config.toml
n_layer = 17
d_model = 192
n_head = 3
n_kv_head = 3
head_dim = 64
d_mlp = 512
vocab_size = 4096
activation = "swiglu"
norm = "rmsnorm"
norm_place = "pre"
norm_eps = 1e-05
positions = "rope"
rope_base = 10000.0
rope_fraction = 1.0
qk_norm = false
attn_scale = 0.125
bias = "none"
tie_embeddings = false
parallel_block = false
init = "uniform"
init_std_qkv = 0.0361
init_std_o = 0.0
init_std_up = 0.0361
init_std_down = 0.0
optimizer = "muon_variant"
lr = 0.006
lr_mult_o = 1.5
lr_mult_up = 0.753
lr_mult_down = 0.7
beta1 = 0.93
lr_head = 0.0086
grad_clip = 1.0
warmup_steps = 200
schedule = "wsd"
decay_fraction = 0.464
decay_shape = "linear"
final_lr_fraction = 0.02
batch_tokens = 32768
seq_len = 256
doc_mask = true
train_tokens = 166000000
steps = 5066
dataset = "wikipedia_en"
MLP neurons of a small language model. Each row is named by its layer, matrix (gate and up: input weights; down: output weights) and neuron, and shows model dimensions 0-191. Each number is 500 + 25 x the weight over its row's rms, rounded and kept within 0 to 999. Numbers have three digits each. A neuron's up and down rows have the sign that makes its largest values positive.
After each neuron's rows, "fires after" lists the tokens most often just before its 100 highest values on Wikipedia text that the model never trained on; "fires on" lists the tokens most often at its 100 highest values on Wikipedia text that the model never trained on.

L7.gate347:534527510449507503488506493474517474507453470493529512538501515516450526515505502471497513467476532470502472511505490427509483434501505513538544538505505529479490505527500490500514498508469568555497480488557485487470504500499479480522520509477517521499475483489489472498538519510471472497460506486515553469497467500542550504499498491478501516556511505502503475492505532483459458560520488471524481531534470527492485466524507545500502492526486491542477546524521482484518495509502481539488530518542530508488507524482560522517507488504494497504494474497497521468528483500533483482
L7.up347:491521503523534532498492495495481470472547514491467524472457518478456493445495432463513535523504570546524484516475481479467479535489495502524467515523478490512489495519507470466475520486471543515547487550478476482487491500516496509484500483484513494510523482519467556516516481520520522492501534465489495485484487500528497499492495515530517484483551486505530496489486539531500454483529505477483464526518509473474500539509496439508481501469508538468515486519526514528511480509527539495478525498508559495503505528504468540490497501522466562483501531548482515515509534522526504514
L7.down347:472483507502506463516507540529506522508497525481509503509519520507529525470475557527397468500522499490500540484504469466530537510513494491508504531466447463508517496472538503484506536498542477480524500537501496479488476504532510533549532507530511502460494479481492540460535495501496489471534474512460548500528496538488467485526524499513562478492495493492510513493458495481459480496499526551524451497477514528526501516505529493476515528500487489443482515523484509528492474536492496535481529486473503477501551480498483523519503489505507481454512506481465490501495512497501557497
fires after: " Miss", "ust", "enn", "itt", " Nor"
fires on: "iss", "ain", "er"

L4.gate155:474499511485464552523472522521512514491502488479513506478534520528544494546474474508487493533522525473513519537487540473475518527455516481501516538553538495446491548481501494492500494481536458491496529552486512469472510513499506507476484509533514496463531500499527518539479480503504498476510472510491469505468485518505513548524534469477503539510518509487509495496514515473476490509505466546499466488495518550492519528472470456496492503499503512515488478570527489510487521450530446478508539476477495465507520495506494480541481464487491556497508529488466538495514498440495487544
L4.up155:528490516484552441495523469504485523476476500520528501472486509504495530472537484524517500502517487515439496505481477521528476462493514500509507506497505472546530442523476510507524510527485521523471507457479522523523452511505498525448497516497536533502514471489482519528457480488460510497471469505476505482495525540527474476498524532500493489504536504502529521515504470492560486501475468509521547462499521525518508485478494481484470473511465504548541500504510521512504492484503489462501555471537485499513518442536511518506551513494488531525550449453521494446521513501503500464
L4.down155:486528532535469492505474501525498469467506471483544424503499469492511507499507477528497532505487527504470500494492523487509513486538477524518536494498548542523477517528510503510508511471499535493514514501495494482488541494538483514494522525519517485526484485507504456467529540497485492532517474508527493516452476471502513482456509488480459498478509540466552488520559515524463456529536495473459482479549497544455531511478483533517530503534478530517497469492490485507520502467528505448565515493532468482520547546500481469524516507448483506510508519530504508503511485499496525486
fires after: "-", "/", " (", " [", ".", " 5"
fires on: "t", ".", "c", "l", " k", "k"

L3.gate364:501498528492500504556512512448500530487495456502486498506492493486502519518472482553477482465478538488512570522538514489481510510483487489483498471485513453501476479490473525526483507508531450501462485490482498518476499453530514540502490460528539509538482513528506495537493495511494515488513516500499538474487455493477500494510509485506482519520510492545497473499492512512524532512555520523520502486526519445496495554488527549475546503485519439532509514492526496461484473525524472465524472482498437465520494450504513510520493439500498523489523511502560526472518472483521513482
L3.up364:484492494482498540464526478517492525468539503522480517519499554482466466501523543471495491509514535517510488564528558488497539507480524502495518507522507478506498475474498522528520506453518473443459515497537480502472483489487536509480496509518508503495529485530491501497506531496520529534501521511516492485540479487499502484549473498502515503481538502547476522512518512506515477447462465472467506480499521486508546476445481491480484540544558567514500457549489495425497523499496507489495515499493433515482484490532501483544496471509503511506500498473470502512471507508486513510
L3.down364:508482508529487497480473520528498520504549478507532482511552504480513472521489499505502502522528517469486539524529512493526473517496497509486504511454545503483537556481519517491490443498513501485497467524486493496520470511509464520468487475490491534505495494485537550517533531473496497454523485518499504525478453519469530489526488504496541506516539496477483494550544475508483480489500440511451496452499495534460489507481499499541466503517549522530498487529523473454512506490522450491488482535463496485520533544541512513532558491487490465552514505486471483503451534479502484505
fires after: "-", " (", " ex", "D", " \"", "."
fires on: "c", "e", "t", "f"

L4.gate154:535527552515505500526515475500467525536476469503464519542492501511513514504477504519477471502539494524486529530538499480507549508476498526515521477526571512472502536465500523432522478480499515479548518492487498512529518514508490513518446493518460507488501517525466486465509502476497508483476485478489469475541497501514530480481459520459538506520536518541501536448502481473473504450503535491459482512496456497512538519471504498507474503532506503503463480545489509517494526523494542534481521543518459517504519526483455492473486468482491494520524510541512531483524517527514478535
L4.up154:548502525516475507518483483472473475518526475464567518485491524485511508509494518495489506537513533538525517550543497514512476474500508530531510493475492489539532504502462523522471464482497544488513512499509477498498522509500513516492467504482517474490516527487483475496466504543467538500504553420511538500516497482501562479510502473518511516509488508523464527513512485529491521427461504524529487485513555474514466505501486513450489495498495512492497508505478552477461524493452501494510498467470448478512496476487445491460506471439477493520489502500496487470494515495541522502
L4.down154:484515472567513521495441484516497514506512487496525509480544466474516502460479511507465500495462514524523465498505496474467461472460472503479482487526512501473469499541505547490515504481544450525501537529500530529526491505531467509475474504518508515518513490483514475509524531471521487521511495492454478474498487448496508515516467560507487470502483560482533495436533514473493503459514500516490506475530469522488508466477504536513495520510482515485494477514481487519512504476493517487534507547504505536469454516499457490478536557499482530483499530527486544535496540474510464521
fires after: "-", " conf", " f", " ("
fires on: "f", "g", "ir", "ev", "sc", " g"

L10.gate195:515510518532457469484459521500526476472469479550466505487537448559471447431479500487502531517486482519522482497536499513518525514502501491491516504540484504501513479475504531523488425486476493448464536482530505473510550469479454504502501497490483545522491464456480514487485489507500472478482511514514506518495489506471482493526494484479479515510482491456500519487507484459485505506489546531463488522502514525488488515498525509488528520505477493520447527495548500512521538510475528503505493465496501551488492486452523548497484519494480547492501554481529495507473489539473533511
L10.up195:521526513512492516516498528460450484522493514494541519550491532503476523476489498437511502498512477536488507458535527504516483543524503525494534497526498484472525535510526487480522490500453452429471513475477496513469489499508538533543549535527468504504447513529521447504466494518506498477513494507492487491479482496504487557487493482493549501525511499476497494491515457490515503503510542527513529467501504476500451506526485492492547521480502519518524546504497540524478505510492521443496493511503473472548478522484472482501449474504475454513462520505484505456520537501515509485
L10.down195:479500485513512551486488514481486473526512543487462482499503496518514515473502493492497500519460557499509499487465493475523502496495508486467536522471511512472446507439510471491514500507518497482474536487514480488499536504501463450465524538497526483468487511478493481510440479485462440568513473496497489513555514527485502471540521481493467483478488489489538472525508483449481519489524525517491472541455490517493462517490463493454520482505486510516467490498544499522507488527506498528507511459492528494520447491473481446564521462547510490495473492502487484506513491507454492506
fires after: " (", "arly", "–", "B", " and"
fires on: "19", " life", "y", "17", "born"

L10.gate408:480495530507460519504518502503523512509480501497472510466516536489476485544510496528463493533518509503525457529486507487487506485482504494523496448469505474560476495545490476508474487511518451514517545544460485530532470486450494465479488514543521533490476500518509502531553555497485499533454457508516459540519508473524519474459525496486503501502530481460498487542521466487508521500477485523487511518463507540522526487519522478524485524539505492461502543474483518501456507518479509536519485469491519497496447520526497480488504497514483523443516550473533474477459512519494503485
L10.up408:504508504501535495508497461510501475485482526494484475543499479508500488517509503455505484504488522482495512485466504524521462490502489475486504492528548506506471514500500512541517474462495514509481523487465488511511505449447519474526507524462506503508498457503475485524480470488551444555446476548529510486533517502467503504474514492513526511521525503472558464506511471510520519493480544515457488506500516500482480530479523496462522440508487519465464501498510526481515516482474499529518498528451498518519510540468534498555515459466483497515554502446516422509485507472496467491
L10.down408:479494520495463507459499461494461544481484468545498517490507551494526494443498487486494449504474503501501499465529484439462509524506524513497541509500443483488488483493481519507502485524445499476530500481498512531522514504434485477504477510513548533455463520508492511490513503549507498484471487481504535552527481546509483490520491483529563498514467485539522485544484487499489482502482523517498471524459471557512498527476523496525521509532529548466528481512482492520516485498507520495523466510507511477480531515517492518501487455518484481480490504543547529494485464530485508508
fires after: " |", "%", "\n", " 0"
fires on: "\n", " |", "|---|---|---|---"

L7.gate331:512534552489496529505515478451536483436498529505490482454500512457504515523495519505518530546510508504469527481478496465510498530483543490480548460468481540460520476521493516527492525526481483476528486521463534548509534467553509520474497483489474515505528488522476520483492512502530540496505485475500492540495506487525515499487488491490495537471514533522545476523464501468507501524437483482491496481513517531506517501485477496478495480493489574499488503484492506529495547522524550476489500477483460517474481516468475483466504449480505454491494478484481475495524476443469509483
L7.up331:460523478492536463498462444481531499451500529472513475516541485522488550492503517475490527488507456493535503556511519468482468479487492496474528492501490499506504542525469533530478514480513538446501490498491511523519538488445524519520492511492481514473547471492518500487485505509501466457539460532528471466482520490519535479516478549515493493486469481501519519509508524504487483522518514497549507485512478485490541463509517497513476461476508578477524537486474489519522520514508492487484466488503514508503482473494521466482447470470540522512491526475525459461466517513514527511
L7.down331:466450485458471534489514478483471482432503482484526485520493518473563463537504515495476523474498492508419523450472447496489455513518524504491509480505520504453514495529463485486497482474466487481519450499493470484482484542517519528513532482488501524546481542446474466472468565528516489530536505512500490518493501452451516499501484521521505514539517489477501525505490523512460488521481495479507490489488443476504518479492447492508528498487467492504548490484492498491479514511504514475468512486501503486524473499550506484510474515521484491545490489502491515507484474505497519487
fires after: ".", ",", " where", " that"
fires on: " she", " She"

L10.gate11:546499507520512493469475539507488485489530524536441455529485501520493475472542519514504478487515485500495513542480497525461544515512517460516467458550456505514516452477479501525495488453474441497533495502496543494509483463461532499496537499510497518515524465510516496491490445467509498509529521532486526500517505490494522515491488525520558518483504528503491481534486499472489517465485466516477498515459539510465536467486482525501491503528534438500525499465481526464469463492521519513529502470494460518499502502517472530477522461493484517532550546500475509506509493508533507524
L10.up11:522489495547515511522468554489491485485494522538515480525491538531475492531531512489509474477532481588508475524497517490496559516542491470502469511481478460485465459511515503516476544503521472507500488487509518523496493466539512533478482487517497511506529494489555514482529495501510533510511557476505493464490520488476522488493529516484526495510481491447475531506515525539499506467491542513525469493539494492488547537527560508501557513508511468502473507448506498497512533482512511521488461507472459524513470482540491497487502496494473495489486509571541520510496471473506479489
L10.down11:537534543522468479471514510511533490463512502505488457478521500537511475476540511498557495473518479538523484527524490468512486482508500521538527488504508517464496510496431502489459523480464461492509531499499488512474481482449547471491488489531478539511509463521479493514484511486517519481581528526527522527542528503472475490497513506499483487497505496519520498488519539518531459491483483515517456515525521525534548512517532547474509521508512528497490490533473493520542520470468465501522467494527506497524486504538549522514518522525475482485529504515483528526555508527526476480
fires after: "\n", ".", " Title", " Player", " Name", " b"
fires on: "|", " |", "ene", "de", "ter"

L3.gate458:548491521503518505534493481509509531452506486498477512479481523471503527488535566517533469454473494526469510502535546507512498487486473525449468484487499535516456439465503523521462494489506542482551516489501478502486494495484506503510471556521462486534486468547520484499507506455457483514475519521546457516493517518534490465521493482541508463528493489490506531470494524454528557524498451512478500539470501513522501501494508485512506480485500510531530481499510535485468479499524561497482474497512466491486500518542482506508468542520514490495503536500489521502523482471482491517
L3.up458:481525481523514480516543496574497497480513492530496484504449530506487475501497465525493446478488495498540484546502488536530479476463478493501539469494543502496478466484509509544494491514505502507498477493475493521495497529491532527512521511468522518480472536514520497544559468487552476545472534552504496473492484512497508515510494537485465479448543477504524550521509537511496497498546504446491568496465505527477499506516502522494495537494532558468499469515509514458497512492512533484527479520500515522514508508479527498523482510472473490530454500510488485511507473486533524529
L3.down458:503463487529480501537463505524484485479452485515442530481445473510515479486526480516505486482481503487477519544504505518521487445455487499483490505486526555527477515487537518539508482484485501512544500467470486486538520470499527540467518514482497481490504501554543535505490496508479513492469502483519476537509500514514464478491489508478498502501499495498507486508516469511513491548459480456482498492512495509486519516449483543526491520522490555484552491546502508473545500509508487494518456501501513439514507495461514501520519457482504458466435470505527484514525491472476536554
fires after: " a", " em", " Em", " M", ":", " m"
fires on: "p", " Jo", "per", "ech", "il", "erg"

L3.gate386:437518450512444466496479540518490520519531509500473492495521478489455495499496474478498495482492493507513497484548517507552497515504508439466511523511480532497460460506529511517542496507487489503470509519540517487482485533466542542487505499543534486463513529494505483456491520499479500506506511468541536535501547483548501533497508529491511517490478476545504501506496524478562515509452481499477494544472525499479480530500530518521502453526467510468536477473547505506461478467510511494527516481506495464531509494475503501481521546529511476507530452492503486518503500522532467478
L3.up386:508504496512448510514500519511507538518534524519479487492500453480518464484530495494526457486478524522556513526487504531488525538553497491483543524472487426530480520522493459512460508499499454493547486460536510488478513474469494478510532509511515542491547529485506449509516493504521523476506507458473515513534501504468536530490532482474504545484503481488517489460507532469490542511491499494458510533511458491479502522511493540412531498508502519484508492475470515498494515542509482517498527489515498477539472503441500477473501529485504498516472490506510528493461475470509504504
L3.down386:496504568495490516475470482470565473505495515498515528502495518488456519477523478523507465518497499484469460502521476474492528475456468501483494466518500517511497506541439480506495528506469488481457481455464495488484477473488457479496491487482484525501487486478455505488519503503498511508494537495468521501495481514497483525500521521507478481500513513516467463526547459524486458499536494461483526545555492459504483445492496463477504504504484513484501526444519545516512541520538451501516462453511531464498462507499508463540517498530510486508537494513476485527538524502487551514
fires after: "p", " P", "P", " p", " Z", " res"
fires on: "et", "end", "od", "y", "and"

L3.gate211:464481471491492468461509512476526525478519526549489450479529466492513489476507512473464489486514476540494465495528525511492521514499523457512524506526538458456503459546487511498521474484475522487510559485508486511487492514520522541533509528469457494502490511513475503505519479507482461495481547481515536498473497480500526503484534448509492495521516585516518515509486480517532461522463481516463479509497493494471480478557566489491533453490491497535495488490491504465495508501515509468486491508474555493518504466479464493459470493479536520497494517514478488462509480519474454495
L3.up211:453490544546515475496513526501489561538495498518509492496546474485486531440518533486503493526550501480486507497450478503540531510494507516494560504477441542511484500511458514497515504532551537517508496493488526530541479464539500487464482511507521480507526497530514490475536517476540492484508516528512496483500472500521493505544456469499502520511502501478494503478477503513535472512477488483520478506482515498534513511515559493479517531535505510481505466491483507528494531469474457463482525472498467481501482522506514514514439506504530480529513563474517442480498519485482534484
L3.down211:480549505487452536473474539506525477494463477504484473508481507485495498473485531496478503494501447490463511486476482462468521489503480490451461511478471523510479496463478511500460473478511546451496534474518470467560502514516529445504468506470485478468484460511498509481514490466488495520494531497490482513471486494466491515507478548450495516479509508493526510486487508467498509493480507491529474530486480550516462506513510539491499457488527496475511461487465514487478467534487504512493501495501510531448471475496477480514506458494475499607517502490480501554485506495504494465
fires after: " P", " p", " Ch", "P", "iam"
fires on: "ap", "ond", "and", "al", "ia", "aper"

L4.gate16:531512466518483492540495500505516523441485528529478513504500517496459499471478504500498464474488487517503472515481535505511487551547486471486455490535539477520473501489493474491507491499463514471525497470428502494489478514481534529486534542494496557450507476491544528532480439517537517537522495515500480515540498507518518503489479513484511512481515451524483517514447501557535485520497483532469540509512483510535510491464531523471500494537478476469520503482541518522525521497485475486495514516543458507522528501506485502488470500498520475530495472489522512521471438481495541511
L4.up16:498511467492519483533534477499497531489495479480487475483489538506488492479497489535490447505551500473517550497506498468517558494506524506536514520490494471478522511488458537514515477489477477454516449487462521488510498516513539519469489516515476520493523511519500503524477466499487534488460475495508503510522487553537507527511501518487511445491494499486503540489457487542499527513533496510504547547568512505518430528528528492524491510500523440516505490470460514507468515478516469477522527532533462491543513516507531494485497462524465504493484517476512552474503504549529499501
L4.down16:459529528514540508512538454457493531505477482551520478491514540529442508469479518510515504526504506468515576481449552524528502471508537535465482538508461471482497485495531521514509499498474496512541487472457540500520504525490471497502462531540503551484491492518528479496508463503485568520514519507526490545515524499516502457531503485475489500501489496499485516545486472507478516479503500499480490514525512487492510487520562506518494506560475453539494483496500504428507491491508498513483481513526514503497495528498512476484476505511504465484496543486504540476487468496508473501
fires after: "-", "P", "E", " re", "The"
fires on: " •", "re", "per", "er", "x", "ar"

L4.gate218:483463525486532522511484468518486524486491505503470490483481513482517450503495518429524538508501521529482493546481530514486497501526523449492505460497485499486516518498505467532455494499457476501489532522479479537546519509513508473521511491518556526494494504519493490451451469535492547521478535494516523489499497485468490509539500473524538491478513503520466493475488501507475543493520524508517505504465470470517510518483471534562513525483436500546490531547496540435482497513503516510534489498520498533485505480455472479492483517537526505514472461515497471481519501509523550494
L4.up218:525500489429480492505491468498504514478504516456496494506531513469540530509528478520512544472509517501511459489507546509498471511532523527503487514459482510528549522562481483516477487532501508523463550549498591483497480524499532513501495496527505501535530484480489505510486483509491503463493469480534503482498478494505506482498487432512500484507486522469482490572498488479504492481504486522489495543480536482515499503485452536501512486475486489495470505474467536469509504473545519444518488491475534462473521494511463471497495549496485502524523511555502493489516460524493513477
L4.down218:492487530486504541500483475490514454529463518492523479536547535536500515491470517516528515492465518534477486535473519522502467504520520463492482450474483469483460507497468491503511500518511505486487494431500460491462524480461495479497534482474505467556495545505522500484492513521514505452545531528490502515517497504491505504528488544496500517475487489557530570461510534477526477538484477493504498498482464511471525512529472523491554527482469546476493517532503522552470492529553454484499475504510485486538486500485507528508473501491477513489528487475512525493479461484519494506
fires after: "\n", " Succeeded", " Preceded", "ed"
fires on: " by", "\n", "=", ":", "g"

L6.gate25:561517558484462517498475521471464509466497472556492525509484478465498504489524512484442522535518479486522517479452497470520504490487479502522498564453494482507481525532531498472505467533493510487538434479532480485447513524508461482541553484509491539511502528485523494488511489480504499497478479481467512470520500494493531513482488507484499520493446519494505506486473515511488519527492519514498514509535537464481497486500464499511556508528507488508502507498493501513453533513534502507492475566539473500504472536485540556514497474476537493505476465544497490492513518522510484515
L6.up25:514465536520530480471507521448466471486520512514500479466544534505517518479452536466537487472507493519488493509547485504460471506485487528507532556459522520495504489505488485467523499470537507503495482533517483465535462513537523510542530481525501526549488537445475534526445532469517499531494486511513497489489492468520514534487484448487468487496483509485525477518480512513526506505499443493485458513482514504515496510499523530472526512481490481467472495523525485489514495531514501505471463496490491513482536507546455466430513502505473484510545530543480501473491521493518497522
L6.down25:531502491448479505497533554487506479511525521511493483526540519479530491493538496513493502523454479518483557525524487501521433505557509519457532459523499448500508487504538491439502499517516536498500505501520476477475428497493474495484462501534479468469488489477525481467493523488480499529540508462506497518519512517488488491518495535475482512532506520444465477537507506468504495507560516487502546494452479499510544468508453504528490522494543533508460515497494517495465484497487515517507450514493467497517522484515514499522498542483467495493542497519539484495525490502504497505
fires after: "ind", "y", "mb", "b", "ab", "ing"
fires on: "u", "ol", "ric", "ic", "ional"

L3.gate292:490485506488500488469528486501489547446503505521499506519533476499515514509530493473472515531520502523525525468491458543514526550529481475491499507462520473488499530492468506472534441532498518505520492481459494546457498501517477459521489542468491498523526499539507483477470474488556458472486498455507517526484556517541508511474494489480530450484547488482452482501503541529469486499472487469536486500483503495544503479500526481522482516507468487526528500477546531501516497544503466498498467497547490493520552502523506540476485507518541518540495529500490511504508492501469538520
L3.up292:468473469462518512478505514484449517475555489494484475511574558481527498472529495544472472455506475538492482509533497526518522490497474499493471509475542466501461500482523514484537487506478508481525519479529468557509523475516496504509531516519518516467503489558501502460508476517481469560530505480498451492479490513507486494498512470504505485497505456517478507497467501492473508517530505489510511500483526539502512512517506490510531551511511533482457511510520471497503532493495503507552523452489545516529528483504511532520528543500519512512482456554491519556505537472511511516
L3.down292:480504468502479471507504516505523513498482503515493471525558474482538515497546517475510518514510516484477499494484511557482491474511490482488510473468559489506480464479468489530505482516479536513478539441493509531456522564509456498542533494466489488502508473543509506487551483487571506531479499467488524526477508518506468504475487510476510450526518505508478475484526471512515491484516527488511472495539501515484537535530526467572497542506493502484474526526489503519538483543536499479447528500529491476506543512521487528502485461505516514511503490513520487447528508487497519490
fires after: " m", " M", " a", " An", " Em"
fires on: "ia", "eg", "u", "est", "ensity", " would"

L14.gate20:496494547527489503517493503523519492496482525499495524497489489511496482510486512501480467498515503465485470498490501541510490521504469487481466503525480547537512495553511547487473505494480500521538441540469511507467524473484481533528499510515500554481472476495458518470489494534564458499482514535517497479466499502490500498519490481478529472506506514517494454502453440520473497424507491479507479521497484467544493489528498546484504498444468500515518478480471438507535483493491546462483529527508500509465513521508490537451486482434487516538473470520520486520509503528503495493
L14.up20:501473496564473517461488493477523511553458504480495491505521478536534502517504497510504495524504517485504471468479538527507457487509517456478471481505492520522487506503515505514494520537536527511507455538512535528506532511479491553478463508471544493500536489492523475512463492504514501485517475496478464516489494480514439508545491503481510498444511468563455500530492483530501553510487460511523515533477518490547490473490490474504504469465495534527490518469533484525534500512516522489508534545515497529514482492507532497518478483473498562498524493490481459513465550508540533472
L14.down20:479489514484538491523485475499501529497482508501551496493510516526447490536520493530541497498505502500468484491535501489491455506468504501503473488516502468499496525625506494480488492540532503529513479463507498529504490516544487541497488503507493482485472509535476499519477457520523516572478525505513455488472520501492602484479502490528527514506506470509507537507489464493493533516509509464521464473525532514459504458504523490476528512494537505516519493477486516457464513537493533501478533512516506502483528468521500485504482506531515497498536499545479530509504488503534517506
fires after: " |", "|", ";", " and", ":"
fires on: " \"", " (", " Res"

L8.gate326:477460522514505486490546499476499497519498452501447513520510527488506505478494521529519516464474513451495559495463539452572482478460504509548494467495459509515491498512477530517486516474517479490452498510471455537503472528458528545457521476501485468486503478522539463494505464508515512485454488520497454501535482505497524525450502530482533518495506516532540481526483487500479509490512534511496509479497505509522504487462455461514493472504504507510460534451515490483481496469512498510456480520508513483508488529550484496479507516482519466482485533525498511470513465511520456484
L8.up326:469493505493495533500532513487506542505516478509478453519481529488496516506548530487494464484512470477506487480511511470519493511508567504467502498467508464493518530516491453487538514508525542493572436493493493509530506507506511488471491515492492499503496470511447496461492501515508524491489493512506455510461550498492495534481492519514507485469496507501513453452514490474475498509494503523487521514510492488512507553483532553508442444471516482483465510446529502484531503489546459463502460521514518505523481510479495520523442477517451504533498531499536496497451503503504554480
L8.down326:491498546442503501525513500491507516528553494491475507525500497522475512456528510499490455459466485492486502527511497467462500467506477451544511499550512500544536509441497568467500511501504511495505495548493489492486503520480544553500533513508485545514472518507495457552504505465493483438496491505486503482497515495541517492468499471478553507506501470462520460496448519485489474507530494480478494563490526488506501507494483510501492476491477537498466462443485471465518483507513491533511521522508469511507547528515514490515520502513495488544498490533504516465494528520507470515
fires after: " |", " g", " in", " 8"
fires on: "\n", " |", "ive", "-"

L10.gate354:486474525498522494492508503479519482440473522497471501520508532486484499431512510519477535449524494449500507472475512531508538507488497509504525469485504481534484504514471456467518486508499490483532508480511543463529522472534528516450509491505520532475521474541436458473511517470489488470520535475482507529503472482480484498500478531478529473482488533512532472545446474515496502477516501468540478465484504492515487509520484486507543505500464514482498484479507515497519514494458524468517509477466466439475535511472505516479537519471549510506468498523452455479522499481481515526
L10.up354:483531502539495539516513434484457450510482528493474467513525499483433536516494471506512521501531531485497511530498495494528504512511478465483495495512477457454527536527512505466522502482521488521485481481484464470526499457464488472526524490540495464521453495511499513533482535480472501508466513497469448507442500553524515483522500493514505487548490502516526498527502485512435502470484456490476497455496475476498499512493504507522516485509477478492517469533533538465515506532497523512494505481461505489496507494470492458471481490456463507528497480497466465459542509470510532486
L10.down354:489484479492499497543474501481481496493500510481480493463492521504526491476541494504514538512508445470466557506469466540450486510505464492508498503484487508502520495540497550493510558532502530498519480492529553511465522514525489501543474505507501506514532526502459474490496511492522467506528509491493512498478470480531468469520515497453470536585529492499524457525507521508501521506487457490505509510501501515488510467468517521493482487508469509511539467547521489477515475513557505497493535497478472500447506498488530488495508449532499499543502490509487488494520594486507525459
fires after: "\n", " D", " d", " Website", " V", "V"
fires on: "-", ":", "ag", "im", "\n", "ire"

L7.gate444:457486462510509474534509502494486499443538517519487447498522502493525496488506483447496514490523471494482488531471510480512435499499495476481500487496520439515470487474486522474487515498473467457499526515503540490532491479523507477542494482463477522497482513461526504504486528520507517496454515512526504500491566505557511514503545456483501475508454496528451487486504539502440459483501448514500500509529486498523493518487480488509542500485487471473519534519495499448513487493534507468525537468466521475496487512490477507493496485484482520540431482493476436488495488480493497498
L7.up444:563518485438510501499530529525480483504464505521532474497522514479521530502504500529508506487495518504488520501453491500486469527522510495530496487481495511545560504455526503492449503498486485455480507524475480526525508496511512489512472543501518533472464548486503447490477503511500503554492512511490454532477541515516571503522473446490489505503486532490501509490541539510478489500496512527525522479491461498495475465492499505485522529495483496499465490501504466523482546519485528500503506467505457538532453484495496466460493475479516479551489534498536455531501476455504484549
L7.down444:455530513478514503523526425505490490489456513525484447478493459491451491534467526518524527494538528487480496472532521473494502493511522509533501494492437492489486545485477524484507520513494493513511518490467528490528531512477514494460481461451539491482483515502474488531461502529491500532522527482494487519492469490477492494516498474516475459532457494524569485490494496518505488512463518496462476474490520541501486537527482561492482477491496502479507513484544483513522536455450490463553544493535532483524496509501494510549485496528497527497527532514513480508531495495469496479
fires after: ".", " that", " such", " as", "2", " where"
fires on: " She", " she", "%", " they", " as"

L14.gate460:527504489496485515481512503495488526525482525519497489511467509538464504505524513467514486485504455490535535515472493491498509525467502465458519508491506510483547455540497512490496501463497476498490488544476474511485483473457521490521515544496467455468496502512474552469518490503531478499491477525484517534467534501447511516456511528508450495562466509451509476500508523505506511500488483508483495500459509476468564476491506492511487547460533505471541511506502489509489490407530461537519471525533474524504472497504517514518494507467473498460499531500539449481481506496524499525
L14.up460:509521487557493469496494465504470473506514512515478510531519530476526504506524455527460494504519512526484562497477458509474518525483519459490491485505535508540565468484464483464516524497521494491505514533442507483529494524461510503517493536533555503535485451496522541501514479498506430457472512489500550520518504495490492509476520506477511493503506516515510503539481550536492512447482479484499472494496478495528505539480499500506486522513515499509502459455463492499480479484471478486506487505515499486485432480551525526516494456523458469470483502520501492518449517482513512507
L14.down460:493498517478509524518531467484484494537486521505475487478490497504518486478455547515506485508503540510505485447511517488492538461511513473464477508503500460519505527520495515523503450501503556527473499489538511528475533465352508488510510478535499552499504551547486464500451499463470513468527500460483460482476486505516518480510511469548549493489520508496502510508510514479512498496506520527509498488489475510510452519505499525492511489504502485496479528470525497496457486507535492513481534489484521506535492525466456513478522499512511480545492509492504471510518498512489511497
fires after: "\n", ";", "."
fires on: "|", " |", " \"", " In", " sp"

L3.gate449:518485519493521542496532480530490524485516558504501464471483508516466517518489480538549477501489527549529539513532455488507441539499500537518473491491460491492545517532490485465530519522509547515480474494476511494516493475511500514527467486488503517525477490510484450485505518559468531495504461521499562509474540559521499516530494500511467519480500530505528453517502516484502510538485509534478475477502524484460485483490535492470461514533467528482513516543500478520483450535498492487485494520462497495514527455516495480464533467488490488487513510520486457466519526485495495490
L3.up449:522461535486481538501507466518473507488475518521490452487482471485452526502466508535537485495496529512558545529511452506507481555485483528495552492483462449490519500505484464517496490508498509551475451500464470527504525465526495517495509482476518495513473504499532460481484504511432516503507483508507569500532509511496503504488489491482494507500491539535513451528469517503469486522501514535491483514487489477482481517496551504472447529511478484481525517522499495502507439504502504480495505526496475527499528502510534503491508457494497532528507501485506410503520469464480521492
L3.down449:511493498499512501529495497479501504498484558506505517471478494494507520513469498512502492484498476503507530515509471440473511493448512520523457476487502488462513464511522551493524488498536482527461488468512470503509483525486542468529494496510496511552519469512498480490507507496489520498552508463518505512509512510488495508501475548513489554475504472502518505523535529506497494532482497450513476508472522566444516499522475536483498509555444537514528472525475461531468495492511535506503502520527517454499489503465522459435540510487510468452501499514453507506473542456505462463
fires after: " b", "b", " B", " C", " m"
fires on: "os", "art", "ur", "us"